MLP neurons of a small language model. Each row is named by its layer, matrix (gate and up: input weights; down: output weights) and neuron, and shows model dimensions 0-127. Each number is 500 + 40 x the weight over its row's rms, rounded and kept within 0 to 999. Numbers have three digits each. A neuron's up and down rows have the sign that makes its largest values positive.
After each neuron's rows is what it responds to, as a language model described it from the Wikipedia text at the highest values.

L8.gate599:496563567435435515555508561472522546525494507506523469505519409496493483539482523502469514441566474540483564451474516513493600513548483494564525454473437447453467417534512444524464506514478541450413491499427488419561516419513566472516432460477448529534507490504505545484543453501514511558556481469527514509447531497584533456498521491585529463457458509489518459539432475484499470447530
L8.up599:509429435444581496549475474498482433431465537526444465509516532501434460472436474495543405531494590483495436489594474510470564502553494527560462545482563549463502473511515520415496475461498462446487449524412398515504466489514574500533522533553496566567523497494503602457472566467468539522570465554536546465449523483457504498538542466469491483493477506438499522465531452475451519484532
L8.down599:548536503541491577490501520508499476476476523478503457539536470550510495467513482534520503448493546510482461512507451470519528488495472456508432515604488476463535508519477468481486472581526480516458493487574488518502525506525472479447488490510491477482585443538484546435479544426480456468535445475451547470453532466503514542419486443476510529558543499403445497526428508474530462451499
Table cells and word endings

L3.gate294:397490478485527535504543405495544560547575454502438511520528508436500499512432426463467473496511563469541494544489425553496472515501497542514531528480519467551461478478506485539464435520509549420475511512566543497420581478497472488509555503534522493560456490504466478485460572438491438489544518513474471564565473510593429463512443544522481505520439476505533534491470451517566532441524
L3.up294:500442465525525448473508444475514529568539490503421481515523500429475561510492522493476536394478503510459542545514478484512498553533473514473453480472589545534428514522536462496492447409513514480512468464570512483469477515522506490533467471534479444550465486498556501532437528504554493466480449497546498471595485511480495526475426508505535491504449520474453558520550459493541492537453
L3.down294:548492554453530543499528482433459510521457544499489557581488501496485514547513500512494474454560487532483529578552481463548506508462474513510422511463495468457458484439625525442495460451480531505495525554497511550467530507482516474531538477570503549498519447461543511483506420454497459535530474514510459508462535511529448371582469552459600586399473458449577518554575478467494525480514
Born and mid-word pieces

L4.gate596:531474510545527470438506531554520501517532433462479478542433518572501508525434478495572489465429483494523582514495486473492479470543402479521549499520535451560528476537481488491516590498472460539413580505619562461525519573458505532464468523554538554517520548523456512501473486512516489412515505529514458537462492556497581546510485581459465501451451530516497500557467563555469450476484
L4.up596:518440509510506509385492489545546497514518483516470444429448478520502499470438483479515511470409524474496557446429488451531506476523451490449484505469491511551454484537479508472480488513432485554463537566625534494541522541583510447552489492549508475519514532577496498512536410460542424441501465508441552481579521515488510543489427512504530467511479456534485452583525572462522452514523
L4.down596:508493495490517450436432451457580481466544488460499493486430568538545441517486459504523516573509534540479517523491495453522514436532434533482490523479538459606437479500524499500471580521521440616482534507541503528440528554459557496563479481548471518569566525499560559469502541539426454426514514515518503491498502453494471552476478477547516535497515489441465533507515513540497483527562
Proper-name opening pieces

L8.gate409:452469507445598522502483507557525500553489440548456492524477593441498472492522452488547443491496536539502551504549515450492440554496473482543582458503481448466584512507512455513536434462447500459523481501546563498468525477476476475486542513531538481533579490568498525457447488415479498493490496492482513474530486544450550531476486462546500449482467530544472508503489526447460469483527
L8.up409:501447526487535560457449486524545422537448515570551421491475536546419509520520463549542483473544521480506473466528463460536522469549492447457505516526473525491519474557519451556563484551485537547419476495490530452566528493503561487580485487459430525429565479445483447469556500424468501574530541491470455477457472504494495426541541468445409418489420404500527498477453478499546489457482
L8.down409:510451526504520425468520450547530450453565415449478558434450473557451503498443549520511490491518552479545509372534460472442471554495496547493559445553407525478505510510470511427531459486499418547468508530495508538534522521476505466450501430480484506500534497509492520533491577426523528495487485506560529488497464493515498463465525404491442492510458604518467514553529471522573514409446
Mid-word fragments

L3.gate266:450494502521466541509543478542498550474474527573487498531505552430473480511485510485528511516509432473495471528488568541498437468426535469466474500516486517481585476533553561477509513488396481543563505561501535502426508504555445511552456546502527437502444495538496422526458545461477441492525462470561502518474511509483509488428563470414530523448551579483498412538486495444519528570466
L3.up266:376474482519446522470517408547529529516520536572460504526512569512457442530522511493506445556501434497500516517535483488526483520440531466470473533553505471526488528552575552516448527511490537579554503551496509526479487476552513541505472480506524532523495451467483525468467479473446470477470472460494545542489447498521507548480492503477463563430469535566472496456511517539526536530478
L3.down266:473455537547540502442510507532539435488435488520503518474508493478492438483440546445502449557498544483477478508531510485487507430471538549492497486502461487528508505536583589539488552538484523562460424537545515512490455482488475605447513532496486445510474563493448474466520511492392544467494484550455554556421466510427489599506431542456461510525472615542455491479468561518505495516463
Clause-opening subordinators

L8.gate114:509465482478482515446424498495528519560540459408450511475466521472494549545469536534502523541464482537519471465508519432529541528498571497476490538478521468472554512525513547524512506523526506545554490497467462435468418523488526488490478432507448456426480464502546541483490409472477570606498498544526521601509453543525468581498485567539578496511496557517505509437513475551472460433448
L8.up114:551520506452455600498501486515490467501456456521601473516459533468432551564558432499480447500473481590499514497518456526492504521495542464553582440561461494520486511482489505562569381528519509597452466448468506490484461522529471470515423534470470461482484538568474512512506532488543571528513453533498562501542469518489567422507518484464514535514500578486470535480493530448587484552487
L8.down114:474495448513544477475438490458528538528598500437576563531429464477551510480465517530509468541576513559509507492550568585553521566491592479489478581506482521521455504536516463537523423485495493527489514498486526497507526542483471445541475466519490511526508567551490482492476410575474550500493474530516435611503457532537515544476555521530465442487516525488491559537509456458544442499502
Clause connectors and word fragments

L4.gate561:513541539474484507448533428529494463610520522512460546447450559487488441512525514483500428431525507505492477541572459484537471540506506539514529499397490548538542553570538486523459508507473535526473566475549539505495567518549464457541484502469477463505493565488529476555485436527522507473463442533501463594577465526469460501508506489503488502480475504432526465560588574538475499512546
L4.up561:497543562536481534499470501533559467527411561470528512449558462510458487543448535527559511476563492479520550561530458482516536470515519443471513451394564529527510524584484510533438474483501509515486438463463440482450560594511544447517506500489452458467531513451509495489499521427442541493507457481478558519510500539487431499483477494492536533522523526548546506472599472489440501465453
L4.down561:532507466576485496492516488508505498539552542488524519413483454536511554482483506464505539444550451441507526485610486477511473471505496551489563529488547484640468481505562477532473556453496518510439489564487531528449540433521547431459512497507469549496506550499432433570578524508506449484520453444511406471463539526435569461458542542528469533491511509551535449501529450497559461490517
Mid-word fragment pieces

L8.gate643:463468473449436555491526474547488495572488544445480477513409534577561507477517477478501515500466579530467503507464503484479521465467575519428579549482472513473489479458500471533555429550445560518544508510488455524487475521528536448547558545487468486495457494411533524524489479493534479425533478527482500425445456496487516495515524432439550507541471475437450447530516457535574497566506
L8.up643:550480533492554495502531465538570521545481476501476531578438499523485511522462457501523473439454514557499495456448456560447497510436479544441548530479473468468413449530511507506549476538404455497539485469496462554505488499554504531503522458522495566474454471484402542530436412486547505481541516492468467457485486530526530501475523481397500511515456570559478560552516542536486457433508
L8.down643:543535433435500511521516568472541424495499438507524485520465469471497449502464416475508520506451424571537575490465473494504493454467552505478496463561593462471515555497513503521523456468493426526538531545521510434513547483514542462521458456544497533525492437474481468554396560522551493517488503434469550566512500562522473546537495408526551478480440542504436494494446577503533568445460
Leading digit 1

L8.gate121:434546492492465459487456491468494431459427435475544471426502529521513530463528507499495478449542500467528559543475507558434514494533570556475496467516578494468504534528413477481526524501451498519487478505481488548426540547551531427483461452609499525543525476583482523474515487486498505529524531446511530511484513523547565464454494455559502486467467534582610453509527431522467483428629
L8.up121:517484540492531437508536510533511524479524472509535513492485533532491560514492508491485495464506448617524498505449488515474464493445543504447430457493639443489542494475493457452575529435437465528499512504495530550471544557451426544442498479526449439576547472506512505485581515466496490527434516504481546516512450462495510469459514491453526481466472529575503440580562509517502445469503
L8.down121:457483543478526489485478546526514473547480460521437469391459473501526514462514484518500520511530502417433568487462589495489557471518445519456488478465548502459556537492436508553547515498475471487511474533491438494516451535502472452510506591521559510482521488538504547495482488485523528430494413514484560418531514492457493404527530495437498522534500458558526472577464415447502584452559
Kinship and royal titles

L8.gate312:488529514433421513456483460534470403550480457489499504495445463457490491556541601575471510458475514574542481530532548468427541505453473563540512491441546560489530430455533558508499509568588475490478466540450557492425429511438475470501460496487502433521502472460521428537484539441465449519551513523497551493527477503481509439482537565520561471541517472484505470564510538476444518515494
L8.up312:602481450551466485478573473521492497492441475533462564518480532469483582526537525523507540484447531465514472493468411537437523481593505552561517457469497468515584495523484516436488514482487505480506518521503605447539476514519486413511449469535489415496464484459520423530454452431532555471501523525559537547474576521526457483524501495504494462482508514486427432366480470483494458501530
L8.down312:524420459520557492465547504485473507532536443549520437514552501447461479405524535499480534562531467488466507515473536464398501450417567523514475478475492506452517475494483513508546426515567549506532485543519553482537574584495489542448390467576510496485490512458524505495487496484504515507493503500567425465494494475499431580505437598618490522531477497473565560513530511542491534457504
Section heading closers

L8.gate414:447443406490529548540452491599507448572551510555492527523496499500547513518490544477510477477505564452558470531481534510539450560469470460530490514454458443465496510471466571516501495601433561530512522462476473524458546492439497488517545489426489520502520524434525462480464554503502441529442564502556550590451493483495541572538527432516423465528454467487436448467501470489455517534550
L8.up414:451453443486586467493493482551506465485513497586472527433520575589565513570479531487486472432486474511530434514404533473580499527502475511556460555500507487429516568467488471567486529524513462401553561516487446525422542488494483514554516532485476471505581450539531497508466559521532531502502555526489545577523481523540482536545504484528462445508469555484480480468548562520537444556549
L8.down414:494489449550538517551525521478490473519514473512553449524507535529467534482511487492548543493477522531563448500462499466513469525532488518511497436433434505589419474532489517494462503537509472482511531422478439590553391447545515478550452508436493487489473545441555565556534508564484497502566460590497498556436543556535511494538440593530434481465509516463529523442522506516549496506508
Slot before a bare verb

L3.gate192:489485457503572428500513505478521514566464514541520460538484588496472465508505534552460547495422434483473486529476480511477494521464524527476493510479527548435550451525472522550503467498525464560465535560485470517442550571447501422460505532510446472474449549500486479495516561512487437508494503472500556514415445446566495480544514544481493500467485427491469483532503574526509508536473
L3.up192:510523459501576479535525508452524557498459504559412541502491506523495490460547541522493514538486447470481498497545501484547434506479505541510522454576496553469489496458517541525488435445461458540472587538457466502441506518490509424501482522512447484555480540500478539513534525509538463479524480506542591419505404449567551527572431494444572445445510472485446506503512487553419443530494
L3.down192:407520478526489479444494515520538451517458496511495511486526478575470503474524527478561543636507556511470519532553517577546496474483497458468518534521512504464511544549525509526484479472473482437462539534478473563495537495411521554543502420483537499568509511487468442497540550565535482482650513479502480512592542466476498534536533430491427545559494533511450499585526520502499485495524
Proper-name word pieces

L3.gate76:471464600482546515512538502550507553474544517531389541454505471507545504500457465420534543407522498510496528528512548434479470529564501488564559527589454463516614409508522435485476477543455518435528474486512418520497500493524596500509531540503552488475514593450601536444462508509505507530430426485407471551439486423472511475528519599501480472556482452462447521477493521497469584476496
L3.up76:499508496486565576517542525546544542461487519559441495507526497528556511516496522497510531407493461472482502531520475433512420529517525529577526459489482395524572401498539534502459510531490534444473520494458432468542490501511541471575593590473515519508555508497541492505456490535500516494481460473499444493463436384485465529523451564448469437561479489446466554474536515563409487469507
L3.down76:508457450513510544502458541527537484490518472539503519486565548506553551512517476477588492493442503440483511493446506546440448507516470512550486451426467480531468506517445535558437437535499472410562504530431448467485521457463545472539483458456465502432560562529521508449454538477528479485545468489467496482460532528607528509546500490494496447448525497433574505466510516489479453497518
Range connector "to"

L3.gate647:434489503493498480535511492534550516503436536529537420458563564496560529445494479483497475443510483570518553510489511501489485609504488483467574567536462457537505500483555571484479432497494444482501553452449533500495482591503503438523528445498517477510508535508503490415523494533522532506589532536580482481501503436492455461484507455545486396447522498554488495442533525486494534423418
L3.up647:483472511455538417471475472540507487463456517514504511493560512489502534454531568469474481468502474543446607491594441517450432557511488483493497511510464480474500495450536561550536402457513489528540461468499557503463482538482440488562536479506536486547614506484554493505456517463460509443561497508545424504525504442438492487413475400490530513479565482483510502475502515472465524458507
L3.down647:483440532479461456530462486467521515499513485476518544451477536562502513447486467462436507495486543457465476484540454489468463537444457518430435530465385402483532593514474568483520438470504514571513448523474482516548523498497467498472538508532488499525565453493554411428510472528515518504540491563543504523519489462471543505432531412473546482461563511547518454485551499469488515403489
Early word-piece fragments

L3.gate67:435523470483496533549471529448487449421449449457561465550524463545489523532466471555482468440425386484469509479540432523445450442441518515460441511375489529486477530485535534501495520447457514511559433578543458539517453528472555487535514516431617498451447478516528500457451493524497571466499547420473498521490502468458487478496477496519562581576453519498482461516503506509520492468548
L3.up67:473496463546489471503556475521508494516504558575469520434510488477462481503522532464460566559584592524556537487460498527506595475514429498482477527579529529503590478501484383512567448502523505543526517599433532491521497561507466546525478437575521512501476475467531519513524488507542471530517475465533529543494513446506503463586554509462512479482464509488456473493461476467544588488505
L3.down67:487513486577557577486489514521567520496499455513486535488492442516507499563537458523496537498470491502582510519524491390458436421385539444490509487516473488483457555490494486409539457521517505525508513545451513517504509520491518459451473537494526468516499444433477438487440445421590508525454537519434445520622511525485582526523509515433477454474507481557553524477521578515504516459530
Leading digits in tables

L8.gate487:525448526524514509542473487434533536524521486543489527475441424499554532509528482580502458551507431528503472601484463540482494479510484446559546462483542479512567485522390518476499470466482515445548439534391476502528443500516507483455543463490452432518430549493538534450479494499548537533479521561526438423456558523510494483496511535493518609482482513488530560534537479561492451509514
L8.up487:491433458468527509433523521512580471499438520493529466494510489491537450508483491427532448537483441507425446543504561543418498522489492496524538526514427519592539421520535467509540462533548574533564557554475494509553534501537509530442517473537545523405567477539504449444467500518517554479473487487416513453511495514517566484473469493526495516503480429477465494531454520518477506472468
L8.down487:494489468531523540453552483537519446518568543520483505493513575545396423502428493537467587588533459547586483531515490560481419490562487464496455521478527428492503458487511548511480477522471514460459488454479520474607514555522539561446481492488474501472494507459485521454573521536467471485526504493424546508510491418518518417495472458511488516503549424520517603479473521514510540467538
Biographical event verbs

L4.gate59:490525467486455525452526512430469529459517520468511490453453453467477465541459515509527490572512475563440447558500450508452529530474423550492449510466524506508588491436472535477515531576498489580475523532478531559533459496541486368557537535555505524516528522512498473527457461602466445501489582541513545445518501532451496509559516498489497437470562491467457464480447499519537527446508
L4.up59:534546418574561450424459556502458592441497448474481544459493522444527489513481464447463498561451504560503512535525592453494534499458455514500415502562492509538520507468492558498516528582536577509530510527431501548568435501476453474509499516541563530505521493500445480477522494457523496559512550486515473430528484498474535442544566439495459482501507493490456469500543463439452485488426
L4.down59:484535519536499455490531508512475441523516473560461532457543450515533595532526448524560491501527439436490477421528512483504479561498432481514508498443440455500518566510476485507497432521514421516505437454540443473513500463417533458484439513448509475508523530500574440539564548430520515514482492483410513445490498396534523490525457551506423469435486511498495522524495607565515575560542
Mid-word fragment continuations

L3.gate537:500509437392516498580479547560549580579538504567420499496530479515419543524529480559469461467431472526514527467483481510550579471494524422503509541524494454509491406452473504532529540522496528491527517475524477505486493528488538516486539574470517434514515518553524499461531502470493501422505503478510509540534489458464488437510445536493536525472547485512535415540488531441524514591517
L3.up537:482541497458475460541477572470494475426509516456438565525546496560516474503543512559541445506496497427430500547486493509492460468475459504526489515476503492463540530413493477511556489463482535499550476506500476506463527521541493500542535477522509395459540509468525495535452478447472511504445525532513523504555433404472460541483462570471555473483473498560501522523528536508419474570557
L3.down537:459547508511436499499448533527501499487448504491440532488472476486517461479462497464468389458504575492542546527459451529483390425449549502538466515495572499458476549516467501510529535539486460462491463501530518481503417502490515474499498474511499438489538494439538516482528491477521524498510427511534458480512471460480476411481480531477510506516482467548549547511479536501449541531494
Slot before a value

L4.gate589:439432525471545520453501489439513479549474461537459510436521518530544498525489505519455477485534445516450501538473453463490443549567493524503612514464567459519494448485522469543473503570460514401539514551577550485535458443517471399437512562505456527463445533525565582519578477516458583447510496544502485473510566523552461575454408471538504520495536530537490498488420526483519423493537
L4.up589:440408523579497494516519511507534493535388489423483499480473435500592554505520466518523581476563469501451440480455464460505457538511468495499514491544525523507538551460506456530455501578519416431512549537553493555561498480499500454453507515447464498505478525529518575526532483542496509481535522514457524466503510553481546574483493482467542515468537540521579486491434502539502522478486
L4.down589:518412509556479544468499514433555451532554507501531503536521527471497497592450475474543489468495418488424488543576558507512568492517472517480534511430499557475544428511511494494528526533539512440460464516525513459540433435534529470503532546501497514436516483532545524514523550477482517457515524528476567473516557487550512600490473477471497496532558506520499540539480594468469510553519
Time-span connectors

L8.gate522:451488495543499518547403553503496516526539444509480482534505441525485434502475504467502535517508554426532511522477500512486592450467451578480474573481527487560479500548515416506424483568480502498547542504512520489530520436486551551458559492515515528524420572603461523556439414460519494482474536447512532527490468459419488509474446526486486474442518519451502564555488529532491494608516
L8.up522:493492478492591468558537513441506520512505435505568525470483462535434461529480471516483480504519510548529497454501489549532444446494550508524496549549535518497494548537492454464477554489489527506454493470516551477510546507452466502452503492473468477489488546536486456639503506500448474487496482478456507590456462452439512570495512565439469520420490431574460567513528569576481457577526
L8.down522:478521473566566493565493536452435506549481459407437527497484537537491464508443450451481490486525525558553416416461493530457432478513499500526465398444442515462464483468465491498479521511486488520499523503480471533541478495469512496462484424554522550484511551496472491460411487426601498486520517456480425460490450478530513565558497487506542512496490468508521461569517561532549485535455
Running time and naming

L4.gate451:494451500445480472561515452558492520518529507515519499486549497485437498463564518462478589479502498521511528485494514529524574523552492518500483504493489475466500485516490524457530449544476504531518497506534544512467414495501517443442532511552544487494478527519505559468516441546511529550470470468467503537532513535542476545515474456497525397490503482466503536501575503524479554461429
L4.up451:484556453412548502566466492514502582510501437522496528422463459467468529463509414489464500490504596502559557536489497465542566498488493569461447452538491473478528446573463501546480450433482524494518457479522565548474480473478479454407474495565495505564575530483469489485527538526486555432464537504479430486474547407582501460562492516508493519422481467498491501417450467426505542556485
L4.down451:510481524487437513522460520452470572438481510580503583498447529564462535512522549523490504435465499527523475555493516471477518486478507497432531496518464420505527555512446469468486539470493545539511475560552473531497547501518525474500486463595497503476507466524511560529543471471446521485511471473477511519415482576542474424443493556430515487454401525417472502442551535527517530482513
Mid-number digit continuation

L4.gate342:543509515450484472469446518509574457433495601459521488501487483523533520492487517524505494467454544559522442501583470540516434521491488457445467561443515523453542550428493513484552468527475464519487550493497540448447459514519500464499465540511517493550486510464576489572536523505467520554536487480535511483483462483443445534486469493522518451472531553526457545477499521440505460491534
L4.up342:508439530502518490460499570515524530534421522515491462434451503559509494515478484414535472438538502516543487590521431484518536503547432467462496525512464403483489523414533534492478495531534504519465509456517442561476467418446483515511481519485464507587449519465584489479433524541538502466461434488510550500441480492489501535508528511540476443516484465517495489523478536467437474400529
L4.down342:525532453546453533470530482506481496475490540529466461496533514483530404405547495504508420543438542525444465505493485453529469477488514520521399534552467548396514518475550510523533524518480443572596537503467462501521521474533506555473464503509500546556541482449573550436457486530572499553546483523531474477477495475450469530505518387474489407491417447489511524496473513410463470451492
Mid-word subword pieces

L3.gate492:530510485524465456482485543527529499505458484427479471594562478501503459542529533540511520565451516495514540437433503521576527480506555534481460583488525485517539524513485503504548529508447435370566543544483544548501426524551529504525535551522498539564480449507487518477463518504458537522521557421511422459505506480432521442435435491395521501503445491504520522488449516470441490495457
L3.up492:507589519482505436540558497543544584519504513433541481529503501513519455538499488564468500538539549450462525472449487449464477446499531491490495554441523476491501471500519515530531579539501482490534470466482473456551462551575575435526471544460529508480540507511502507446486502516492514534483515445507496534579528544530474428458471489416496477560489534452537536498465567410427504539508
L3.down492:526562476518541481466538494477504511452478489457560497534548450580457405491499522653522490531486496503502534462601535514473519530435519486485509511430537465545536533524518523589542550514506529435538493522507479510533510481513430541558476548502515509505524448577547491503539519548456499510486498490489497503518531516476544425439538467510526523502512599482482552538493453469476478472487
Mid-word continuation pieces

L3.gate375:472490508544480448512515475459549471501454537500447456486535491526513500528482493588500449459527507466435495524498483556496484489508396509492431504548533537481552493520540506529494527449431448470444535534570594504486491531555498415557521533487464398513526568461574540471552547558576489447507529535546514448471459537416503545543518517611466596535489561524467482576482474493464460494506
L3.up375:458486526511546538537459539411512432492487562591494479532417525474545530455472559536518470494608413489532504537484458495529469518467520481470456461484488591466527550528490593444474487441489460510552493465449472572468569544536511480470575542518502490516537500498520465525484513552477445460468500532529493483411565549496559542563505456467544514529478498526498504526555465456512532571518
L3.down375:460494520567503540540498535509482440573525542519480484490448520534476513475456497489530413446551438527538443586517477525431483539513533552507484443447477496509481484559489553504526494447539464461457485464460464551502463515548541464511471420520508557517630465524424459579448578526561498514514420531510516542480520481433499457573515477555467579543460503549477495581451572432481519514542
Word-internal pieces, French/Le